From a checkpoint of a small transformer trained on Wikipedia.
Size: 11 layers, width 512, 4 heads of 128, MLP 2048 GELU, vocabulary 8192, 43.3M parameters.
Architecture: LayerNorm before each block, learned positions, no biases in attention or MLP, normalized queries and keys.
Training: a variant of Adam for these matrices, 735M tokens, 5605 steps.
MLP neurons of a small language model. Each row is named by its layer, matrix (down: output weights) and neuron, and shows model dimensions 16-143. Each number is 200 + 20 x the weight over its row's rms, rounded and kept within 0 to 999.
A block is one neuron, or neurons of one layer that tend to fire together. Before each block is what it responds to, as a language model described it from the Wikipedia text at the highest values.

Description: Mid-word pieces of foreign names
L7.down92,227,187,204,182,187,211,188,177,189,199,180,203,199,195,176,201,204,227,241,224,176,215,222,254,229,234,179,197,218,188,197,190,227,200,230,208,210,198,209,241,233,185,161,198,197,181,204,216,184,194,220,221,253,195,181,209,187,190,180,147,148,175,238,237,178,180,223,179,216,212,211,206,234,191,198,187,199,210,211,160,195,234,228,189,196,190,199,243,183,213,188,227,181,211,202,218,210,211,211,211,199,218,160,208,199,193,210,214,210,235,210,197,167,197,180,183,191,152,185,186,207,197,197,204,217,198,204,223
L7.down1491,185,198,178,163,206,227,175,176,218,208,166,196,178,228,181,185,171,203,175,191,203,226,241,203,181,173,174,185,198,216,206,265,194,186,195,209,124,182,178,196,209,212,197,214,208,196,195,208,208,233,205,187,160,203,227,191,198,192,216,212,235,215,200,189,206,195,194,200,205,227,203,193,202,201,202,209,173,151,227,225,211,224,225,175,213,157,219,211,232,154,212,209,207,195,216,252,215,184,216,202,204,211,184,218,211,211,225,216,152,207,167,229,211,236,221,188,169,213,178,217,194,221,199,183,226,200,209,210

Description: Main verb after subject
L6.down350,200,207,221,202,152,229,224,224,221,215,184,182,208,181,189,182,203,197,205,223,189,219,202,226,220,172,215,180,208,195,212,156,165,195,185,216,207,212,215,200,207,181,163,169,222,203,200,215,173,229,247,213,184,176,217,213,193,232,187,181,181,173,168,195,216,198,197,151,197,194,178,207,200,200,204,138,209,229,210,219,214,187,220,211,187,159,215,205,207,209,186,196,200,199,218,217,198,223,224,178,187,217,174,232,173,222,240,234,231,194,198,176,195,236,197,200,204,203,207,211,197,187,214,204,229,202,204,191
L6.down1379,194,212,217,178,171,225,223,199,231,212,201,189,217,173,150,198,185,177,226,223,197,209,184,233,193,179,197,199,202,162,183,153,195,165,194,220,196,210,208,220,214,203,186,163,228,222,216,216,178,213,224,210,202,194,203,203,201,182,216,186,213,175,169,194,222,171,226,159,204,213,174,206,190,195,171,156,206,201,174,221,211,217,215,197,203,205,213,193,206,209,177,206,221,196,219,230,188,224,198,185,186,201,178,198,159,203,238,226,201,204,211,209,207,219,206,201,198,181,197,177,180,214,207,220,204,193,173,223
L6.down1766,201,201,216,229,185,222,203,206,215,228,200,211,207,185,204,226,224,199,200,171,224,224,168,220,223,208,194,192,245,189,200,151,166,199,245,164,214,187,194,211,161,160,184,205,254,194,230,222,209,192,187,187,230,214,210,202,220,235,200,199,197,181,212,219,173,197,181,195,196,203,192,202,188,188,214,204,175,217,198,199,201,170,168,196,183,182,195,189,184,201,190,206,206,193,182,211,179,207,184,179,161,204,182,213,201,207,182,195,221,198,166,190,218,186,142,187,196,215,220,191,208,193,211,163,196,182,229,221
L6.down1898,195,200,225,185,207,192,216,186,196,208,189,185,237,178,217,199,207,183,206,206,197,219,221,231,192,180,234,198,225,214,159,169,190,183,202,207,201,213,204,200,215,149,190,180,196,210,214,183,216,239,228,240,163,192,212,226,233,189,224,207,190,198,190,187,209,217,196,150,217,230,167,208,189,226,212,174,199,248,193,196,197,209,223,184,167,179,200,187,177,201,182,239,196,209,228,212,184,218,195,204,200,217,188,214,179,184,191,229,215,200,170,200,188,215,171,227,222,179,207,212,202,190,194,229,200,196,173,206

Description: Sentence-final periods
L8.down444,185,202,203,195,170,199,163,179,213,200,156,228,194,192,187,183,196,194,240,195,233,192,198,205,195,191,199,221,170,161,213,185,181,182,187,188,197,213,192,192,208,178,197,155,230,212,178,177,214,183,194,196,190,208,182,184,244,182,183,221,224,229,221,196,208,193,218,183,219,202,187,218,208,200,174,213,210,170,171,198,197,203,212,204,213,236,221,210,178,156,174,210,200,203,227,218,182,169,215,207,210,205,174,246,208,225,208,213,217,211,211,208,187,191,214,202,237,169,216,190,216,214,178,199,203,215,197,227
L8.down689,167,197,174,193,218,208,193,164,216,213,204,219,234,181,162,206,172,179,202,193,202,228,193,173,194,184,219,205,194,197,201,193,223,220,208,207,203,241,198,199,206,191,213,217,177,212,191,227,203,223,202,218,201,190,205,174,218,202,178,197,179,197,200,217,219,203,179,156,195,198,194,178,216,170,224,224,191,230,203,191,192,203,205,203,222,200,215,206,209,168,174,218,211,177,216,177,190,192,186,186,226,190,224,208,188,204,195,196,158,228,176,215,209,184,191,220,249,204,184,192,190,202,207,147,194,220,213,221
L8.down1031,169,219,159,196,183,183,225,161,228,192,181,267,217,224,219,208,166,195,192,189,226,188,198,230,191,221,176,189,190,217,221,220,162,182,169,187,206,204,186,211,221,205,196,180,193,214,208,198,208,197,189,173,199,187,240,196,220,176,174,183,188,214,188,248,200,264,223,184,203,222,168,176,208,167,220,198,192,212,207,190,171,217,211,204,153,182,205,183,212,192,197,219,206,210,191,195,205,191,217,195,215,176,179,174,229,190,213,210,166,215,181,166,194,189,217,189,207,190,204,184,176,202,190,212,214,221,206,191
L8.down1041,223,214,211,153,191,188,201,198,169,173,219,218,180,177,214,178,187,157,182,184,193,219,195,165,186,197,176,173,191,206,192,239,197,196,153,186,196,191,205,214,208,209,189,223,190,212,192,166,181,213,167,195,194,182,183,190,217,165,210,200,242,209,192,158,201,188,216,208,208,208,217,180,200,189,177,214,199,201,206,192,210,194,228,212,212,229,219,215,240,205,209,210,188,223,175,235,178,185,211,213,236,189,202,232,197,199,213,212,187,157,234,179,191,203,241,194,208,161,206,209,201,194,175,240,200,198,172,174
L8.down1062,226,199,181,201,205,174,167,180,187,197,181,178,173,199,197,178,177,213,197,199,208,179,197,223,183,228,215,176,218,186,177,177,177,176,180,201,201,201,183,254,233,178,219,192,207,224,187,211,213,213,213,173,217,212,228,198,179,209,196,163,213,184,188,216,235,182,182,193,197,209,214,200,192,230,200,202,192,209,191,244,190,181,226,217,174,210,226,247,202,218,209,199,204,223,200,223,211,179,190,184,192,217,202,205,215,193,200,218,175,168,193,210,184,197,236,217,187,170,127,192,197,225,231,225,184,214,190,206
L8.down1269,198,191,176,191,185,205,149,213,180,220,178,212,165,189,168,188,213,221,189,190,202,193,200,237,225,216,182,220,185,191,177,198,205,208,211,183,222,179,167,216,158,189,225,227,220,194,182,223,188,184,211,219,189,219,170,177,199,201,209,206,188,175,213,218,237,199,188,194,200,216,215,205,180,193,193,194,194,190,216,191,216,194,186,152,205,194,166,208,216,186,170,199,181,221,180,204,213,217,186,209,205,211,199,233,170,198,228,195,209,209,220,199,180,179,220,188,166,203,183,219,247,219,182,207,203,218,222,185
L8.down1472,198,203,134,211,217,178,176,211,206,175,206,187,191,207,214,201,181,190,176,209,180,174,166,208,206,190,215,158,204,170,191,176,205,202,193,201,225,193,199,213,226,238,201,210,187,213,202,195,210,199,185,222,213,217,188,198,179,208,188,185,210,149,179,170,221,183,206,217,206,185,144,201,196,225,186,220,208,190,205,210,219,177,201,182,191,208,183,193,223,211,189,207,233,181,199,201,190,189,162,205,185,181,202,210,192,167,233,196,204,170,202,227,205,231,195,232,202,195,221,180,183,227,188,206,183,231,226,177
L8.down1631,203,202,173,150,214,187,188,191,149,182,201,176,167,204,190,171,198,227,183,214,252,205,199,243,178,214,213,187,169,201,184,206,224,192,171,196,201,192,179,236,209,203,207,216,182,224,167,181,193,177,220,229,215,190,208,208,214,202,198,191,207,183,203,201,203,197,193,157,215,227,217,191,202,189,170,190,197,202,184,209,196,188,194,179,191,209,184,165,210,214,183,197,193,211,204,218,184,188,199,226,224,188,229,215,204,181,233,217,189,180,222,186,179,191,214,216,219,182,155,183,237,200,194,211,212,192,207,182

Description: Sentence-final periods
L6.down147,211,197,195,191,200,205,183,207,221,206,202,215,187,213,196,200,173,174,176,191,218,201,181,206,178,167,198,193,214,232,186,188,206,200,197,167,223,184,230,187,192,156,213,181,199,195,191,213,199,168,252,202,210,190,181,194,177,173,195,204,192,170,188,188,202,188,215,190,204,203,189,199,172,175,179,191,185,220,165,218,206,201,221,179,210,223,191,219,208,209,223,203,209,224,158,199,200,192,169,190,164,160,186,204,228,165,235,166,213,206,157,179,175,204,207,200,197,197,187,216,258,214,223,192,225,238,211,214
L6.down1193,196,220,220,184,195,169,161,239,199,218,194,191,210,200,169,211,188,219,211,183,209,243,215,226,170,174,205,209,236,204,203,206,187,207,190,218,182,192,217,217,174,182,212,172,192,199,200,188,196,175,226,220,192,211,192,210,190,193,179,206,220,182,208,243,183,202,206,193,180,193,210,173,172,194,216,204,171,198,175,202,186,216,212,193,234,239,220,212,226,204,180,210,190,192,171,180,211,171,196,206,205,189,217,187,205,205,224,234,181,189,206,148,179,204,203,180,219,211,222,201,203,213,181,226,176,180,162,201
L6.down1627,191,216,189,200,155,177,185,208,201,181,160,153,184,197,225,181,177,209,209,197,208,194,197,183,162,202,197,192,211,199,183,223,207,187,214,185,215,192,208,217,185,152,195,210,196,205,208,186,174,170,222,224,216,237,202,198,183,172,171,171,202,157,194,229,240,189,182,188,176,190,239,199,208,208,208,166,183,194,205,229,173,165,226,170,186,212,231,207,194,185,194,188,192,235,193,208,246,212,200,230,219,230,228,198,224,213,223,208,189,159,217,195,198,234,210,192,211,180,184,225,210,207,195,203,188,197,195,200
L6.down1817,229,226,196,163,193,218,189,230,223,222,175,223,235,206,222,193,192,176,212,211,201,183,204,223,199,183,208,212,168,245,218,170,218,182,182,179,167,219,205,185,188,186,182,196,215,188,196,165,188,188,246,220,194,205,199,215,179,185,206,205,192,167,176,192,197,173,207,153,212,199,213,204,213,190,198,184,219,192,164,209,184,174,201,146,210,196,178,212,180,206,187,204,202,203,202,208,218,174,183,190,193,172,193,202,199,211,217,193,228,159,194,189,192,208,165,175,214,187,196,217,212,165,193,172,229,187,159,164

Description: Main verb completion
L7.down1009,193,195,209,193,179,201,231,218,212,230,228,192,204,181,180,196,217,191,243,220,192,213,211,223,242,202,200,188,217,181,186,156,193,168,201,211,209,213,196,216,184,197,172,186,223,187,217,172,208,203,204,224,232,170,223,221,195,227,219,183,196,175,176,212,222,188,235,166,196,168,196,187,192,187,191,163,183,235,200,188,209,203,196,189,216,175,201,223,221,187,192,196,212,184,235,197,192,203,181,160,187,238,173,203,171,205,231,216,194,204,196,209,202,218,144,199,191,217,196,199,210,213,170,164,233,196,237,170
L7.down2005,229,196,202,192,189,184,229,221,183,184,202,197,204,172,178,154,196,203,212,195,199,238,203,204,204,202,209,197,201,201,175,184,163,187,175,223,204,230,204,201,219,206,194,181,234,179,195,184,226,190,213,211,198,212,202,185,213,198,213,214,163,204,203,192,206,202,190,128,198,186,221,221,191,180,218,200,199,200,199,221,212,244,209,206,182,189,224,227,212,187,166,206,182,191,230,201,226,186,213,194,169,230,168,190,181,257,226,217,187,218,189,210,238,207,156,171,208,184,195,174,225,199,189,214,238,186,200,183

Description: Foreign-name syllable fragments
L8.down120,206,232,198,212,210,197,173,211,179,182,229,192,231,203,188,220,174,201,190,189,231,217,213,192,217,172,184,214,179,179,193,137,235,213,215,193,183,187,211,190,207,203,186,196,156,264,220,245,182,191,205,192,180,190,208,211,190,188,207,215,190,197,173,165,201,178,172,198,203,242,184,201,215,233,177,215,176,215,211,169,240,219,161,215,198,185,240,201,215,176,198,193,186,226,202,193,188,201,205,164,157,173,211,194,249,196,228,203,225,164,185,193,197,234,213,202,223,213,182,206,193,214,239,200,221,208,189,188
L8.down834,204,228,195,214,203,218,200,214,210,183,197,219,191,198,230,185,192,243,171,218,205,236,226,217,210,226,198,173,220,201,167,163,202,185,244,187,209,232,221,224,165,169,188,168,221,209,221,174,171,182,233,193,235,211,206,212,224,167,158,190,203,213,211,179,183,226,221,207,191,190,160,179,203,189,222,185,223,211,218,210,182,202,170,212,169,196,206,233,202,218,190,195,202,199,171,190,221,184,194,177,243,200,208,208,198,194,196,207,225,177,213,185,176,217,193,203,227,241,224,194,210,224,187,219,223,180,198,182
L8.down1225,200,247,208,185,211,214,191,199,207,218,250,199,216,183,224,201,215,228,188,206,182,185,182,185,186,218,179,205,212,198,194,164,210,173,209,208,202,196,236,205,178,225,244,179,195,193,197,193,204,216,177,191,211,180,229,201,227,209,175,233,164,207,221,198,223,213,226,231,195,168,184,200,168,236,217,186,206,204,192,186,175,169,198,214,160,222,239,205,159,217,164,203,217,203,216,184,177,216,192,210,207,198,193,230,213,188,216,224,187,159,256,189,158,195,173,240,165,219,210,226,207,236,194,206,195,198,180,194
L8.down1263,179,177,186,171,218,195,178,224,201,178,196,167,169,186,188,225,204,240,180,222,223,236,229,251,201,211,166,179,194,193,168,202,173,159,187,192,212,201,185,208,201,150,182,211,171,198,198,216,202,192,234,194,186,184,200,187,203,215,143,223,232,181,193,189,164,171,225,200,255,201,201,198,191,192,196,197,194,187,204,210,209,174,164,169,199,173,160,201,204,202,205,205,190,209,174,233,237,202,215,175,204,194,208,186,194,191,187,178,223,193,215,196,205,211,175,209,222,195,175,202,214,224,219,239,198,211,189,169
L8.down1767,204,189,187,206,177,230,220,225,204,175,186,189,179,206,244,186,209,204,187,197,232,191,211,239,187,204,205,205,182,206,228,184,179,220,210,208,190,197,222,186,161,210,198,200,224,193,176,176,206,225,215,233,231,180,215,234,175,188,218,171,219,255,230,191,184,160,199,215,199,171,172,204,217,224,180,186,235,191,214,214,229,209,198,208,183,197,202,244,205,201,200,191,179,212,190,197,190,253,215,239,218,242,214,215,192,194,198,192,212,223,226,181,172,192,179,239,206,190,190,207,207,213,187,166,218,181,236,183
L8.down1844,234,233,211,236,229,213,197,208,187,199,203,188,206,200,213,215,225,200,186,203,195,193,183,202,183,216,194,170,180,196,184,174,200,202,209,208,194,194,184,229,186,181,207,175,157,199,201,185,189,184,208,214,177,172,187,225,219,199,154,177,226,217,241,184,221,205,198,199,202,182,203,219,175,238,184,196,186,146,214,216,173,203,190,162,183,208,215,194,167,197,204,213,191,195,184,171,191,242,192,173,184,227,189,242,204,180,191,199,206,170,220,195,208,171,189,264,182,203,211,228,182,209,212,218,184,188,176,215
L8.down1853,206,243,205,211,219,225,189,197,204,221,198,189,201,163,240,202,227,225,176,190,208,178,190,198,191,202,226,205,211,204,222,174,207,200,171,194,185,181,223,187,163,231,226,172,208,200,212,203,223,216,194,193,219,178,226,201,207,188,220,193,201,243,212,159,229,158,190,196,174,193,180,201,158,231,213,185,188,203,192,193,201,212,180,190,184,207,206,192,180,214,222,218,185,194,205,177,180,238,194,179,189,199,197,201,218,174,215,201,192,190,238,185,176,205,196,180,138,216,195,190,206,222,186,207,205,192,215,212
L8.down1867,204,213,209,220,217,207,171,228,212,182,158,202,174,211,227,210,199,230,196,221,174,187,249,205,219,181,221,212,201,215,187,200,214,198,182,197,171,208,225,204,223,226,206,172,227,217,220,190,145,199,233,206,223,207,223,191,193,181,214,213,220,190,218,188,188,223,185,217,220,195,179,192,222,196,170,185,210,187,214,182,212,209,207,187,231,205,202,210,170,184,189,213,169,192,182,189,228,187,229,218,182,208,218,178,166,220,231,192,213,213,194,222,204,204,196,197,194,209,200,212,208,200,223,207,216,188,197,197

Description: Mid-word name fragments
L6.down14,188,217,219,199,176,214,185,232,202,211,184,192,195,168,190,238,193,233,206,223,174,186,173,204,213,200,179,230,189,206,209,229,220,198,218,207,188,192,227,167,208,176,182,173,210,216,200,209,186,203,220,187,178,233,207,168,213,175,211,219,203,186,192,202,233,205,185,224,188,223,210,231,213,163,233,163,210,170,208,183,206,212,209,183,186,177,230,196,209,186,161,204,203,165,200,186,197,167,186,210,193,195,163,189,192,198,183,231,218,187,186,257,201,241,196,230,209,232,216,194,203,216,226,225,202,178,200,194
L6.down149,165,227,168,186,183,190,229,194,215,201,186,205,228,200,219,190,204,200,229,224,181,207,240,157,176,155,188,176,184,220,188,208,187,208,188,207,216,202,168,222,196,158,220,186,203,162,187,193,211,178,219,187,185,200,209,194,198,121,173,179,197,227,197,198,186,187,185,249,216,174,182,169,195,198,160,188,209,227,230,173,218,193,207,199,190,184,220,216,250,235,236,182,190,183,203,184,197,201,192,192,213,218,207,193,232,203,213,161,216,201,202,181,187,224,196,187,186,215,184,225,194,225,175,203,248,214,233,189
L6.down942,220,194,225,189,169,237,220,220,217,209,243,148,175,209,161,182,204,208,199,219,214,195,189,205,198,191,226,192,215,180,188,163,219,156,181,213,232,214,197,208,199,182,215,204,172,213,178,196,152,188,222,179,211,193,189,196,171,199,222,228,201,187,213,173,203,192,210,256,196,202,202,189,181,170,192,212,208,237,212,206,195,211,202,221,214,158,197,228,196,218,186,220,206,221,178,199,178,183,189,165,205,197,217,202,224,212,210,217,176,179,214,236,206,204,185,195,215,224,189,201,203,210,216,203,202,165,229,168
L6.down1054,195,203,198,223,191,212,213,173,207,159,215,212,182,236,204,179,259,194,211,196,199,194,215,204,237,177,217,235,237,200,165,191,163,209,179,195,200,186,200,196,163,156,173,238,181,188,182,192,191,186,210,199,214,188,197,243,197,199,234,226,196,200,194,204,182,205,214,224,221,212,177,192,168,171,216,198,209,228,231,173,183,187,237,217,198,204,200,211,144,214,195,204,178,196,151,177,214,194,227,175,219,224,240,229,173,227,217,204,200,220,188,204,207,214,217,187,201,224,225,214,178,183,218,208,227,223,200,220

Description: Main verb after subject
L8.down7,216,202,211,189,193,205,197,214,216,219,205,182,199,218,206,202,213,216,217,207,203,255,205,216,217,185,197,158,225,169,178,204,185,225,187,208,215,199,196,223,169,186,233,211,196,223,214,171,195,203,168,223,189,198,191,204,193,181,224,200,173,172,172,233,194,185,205,203,203,147,190,179,199,219,201,180,184,218,235,202,234,219,198,220,228,181,190,220,215,157,181,170,166,204,197,211,189,191,188,152,182,205,170,211,194,186,204,222,201,215,193,183,189,220,193,198,221,221,206,190,198,192,172,173,253,229,202,211
L8.down22,172,183,202,191,151,214,181,199,233,227,176,217,187,205,159,242,213,263,200,217,228,255,225,232,223,196,200,181,242,167,199,180,189,192,158,204,197,207,202,223,162,177,215,202,225,189,228,168,205,192,180,186,189,208,152,170,205,195,200,175,193,211,207,218,179,206,210,246,198,238,209,194,189,191,195,184,181,217,195,213,204,177,210,234,188,215,213,199,187,176,190,146,193,195,195,191,214,179,180,181,187,199,177,204,185,227,199,221,207,198,227,221,243,212,204,199,225,169,160,201,199,199,186,193,198,199,212,198
L8.down368,181,226,198,199,210,220,216,223,197,224,211,198,158,187,207,172,177,188,165,183,228,179,206,185,218,200,186,186,196,230,180,160,143,225,191,183,187,192,235,181,200,195,217,231,189,215,218,167,205,176,199,180,168,221,225,231,223,239,208,203,195,211,179,192,177,202,206,215,187,185,169,202,199,227,227,203,203,204,219,161,210,175,183,221,184,211,224,185,203,236,189,193,206,198,190,194,169,149,225,181,176,210,214,212,212,172,214,211,217,207,192,178,172,200,187,208,213,189,219,225,209,210,224,165,200,175,198,218
L8.down839,185,212,210,175,180,160,210,191,176,186,198,184,118,192,200,227,189,203,179,201,207,231,209,191,199,204,235,211,196,177,199,215,215,220,196,208,226,191,199,212,216,179,242,226,176,210,208,177,220,211,201,203,208,215,195,175,189,185,197,172,237,232,205,232,212,229,179,237,209,181,198,175,207,224,175,179,195,225,215,204,224,167,205,189,228,199,208,166,211,186,189,199,215,175,232,179,204,200,218,207,208,177,230,179,200,195,194,224,209,199,237,221,217,181,248,182,199,188,199,179,209,184,203,196,169,221,228,234
L8.down850,183,195,164,234,228,194,211,167,205,194,186,223,191,213,231,186,207,183,168,213,178,210,227,176,200,197,222,222,181,192,207,177,204,217,181,208,167,194,197,198,208,184,206,222,208,196,202,185,197,226,199,194,171,195,238,199,175,180,223,176,201,206,174,189,212,176,242,200,200,208,174,179,233,198,210,191,189,208,193,216,170,205,231,223,164,221,208,208,180,239,247,227,178,221,191,204,222,215,206,188,184,197,163,197,187,195,187,191,175,165,201,188,168,229,191,242,239,199,230,232,181,177,192,192,197,221,176,197
L8.down1453,189,208,250,216,201,213,189,203,211,215,231,179,198,205,189,215,227,167,204,234,176,203,196,188,215,183,195,172,159,213,201,183,157,236,184,190,199,182,226,174,199,219,193,191,194,203,207,185,159,210,226,202,202,217,155,195,179,206,228,194,184,210,172,201,177,205,197,195,206,232,202,212,208,192,212,183,186,181,201,220,196,225,207,238,186,193,190,151,172,195,194,208,207,197,193,181,202,210,202,208,193,231,204,207,186,222,216,194,189,216,173,195,217,258,160,196,158,196,211,181,210,200,151,235,216,183,224,197
L8.down1930,209,196,194,192,193,155,230,192,202,205,192,195,201,166,220,221,208,222,186,220,204,194,158,226,223,220,174,181,228,197,186,211,189,209,173,172,214,163,195,223,177,218,179,197,181,182,206,220,203,159,173,199,227,207,216,213,198,219,200,193,212,250,214,187,185,160,211,192,225,233,215,212,190,207,179,197,230,191,205,186,223,180,197,206,215,186,220,225,226,226,231,228,204,192,220,221,235,207,184,217,218,224,191,184,159,176,187,182,250,206,209,224,225,184,211,223,200,177,189,174,229,218,228,178,192,201,216,215
L8.down2007,183,225,202,190,234,206,193,195,199,202,206,226,222,188,198,241,204,184,212,203,200,215,217,215,198,219,215,206,233,214,210,177,185,226,182,207,217,202,185,184,193,212,190,162,193,187,194,177,188,234,180,226,199,181,186,210,197,193,214,225,216,211,201,198,207,220,209,212,196,206,203,232,226,216,213,177,194,223,205,171,188,246,201,200,213,223,206,230,203,222,181,203,214,218,208,211,195,168,209,167,195,215,184,197,181,191,186,193,189,214,219,174,209,155,199,222,185,218,184,217,202,210,171,201,230,196,217,214

Description: Biography sentence-ending periods
L7.down1692,219,237,206,194,214,164,194,185,229,164,206,193,237,209,190,192,188,195,190,209,199,222,210,221,179,216,205,207,212,212,186,213,192,236,168,213,211,188,200,209,198,192,223,199,195,165,216,200,163,218,183,197,185,190,193,197,137,212,196,229,189,229,146,213,231,182,187,185,188,193,184,210,208,197,197,206,209,172,213,198,220,232,194,202,236,245,201,232,209,197,181,186,193,202,210,201,190,196,182,178,191,230,216,232,166,235,177,203,168,197,174,181,173,206,196,198,186,190,172,203,201,213,182,204,206,185,209,206
L7.down1880,194,209,176,210,202,186,242,197,230,187,167,196,211,208,183,204,207,176,238,181,169,234,178,205,204,169,228,190,165,197,198,166,201,211,198,200,201,192,169,202,182,205,178,214,161,212,220,173,193,190,199,210,228,178,173,238,233,183,203,174,197,231,162,186,213,207,207,160,208,210,195,196,197,183,206,193,204,198,172,216,175,219,213,208,200,188,232,199,217,203,160,186,234,200,203,238,176,181,183,183,201,223,181,211,179,199,213,210,202,191,172,203,217,207,188,187,191,187,232,175,181,189,183,209,219,204,195,220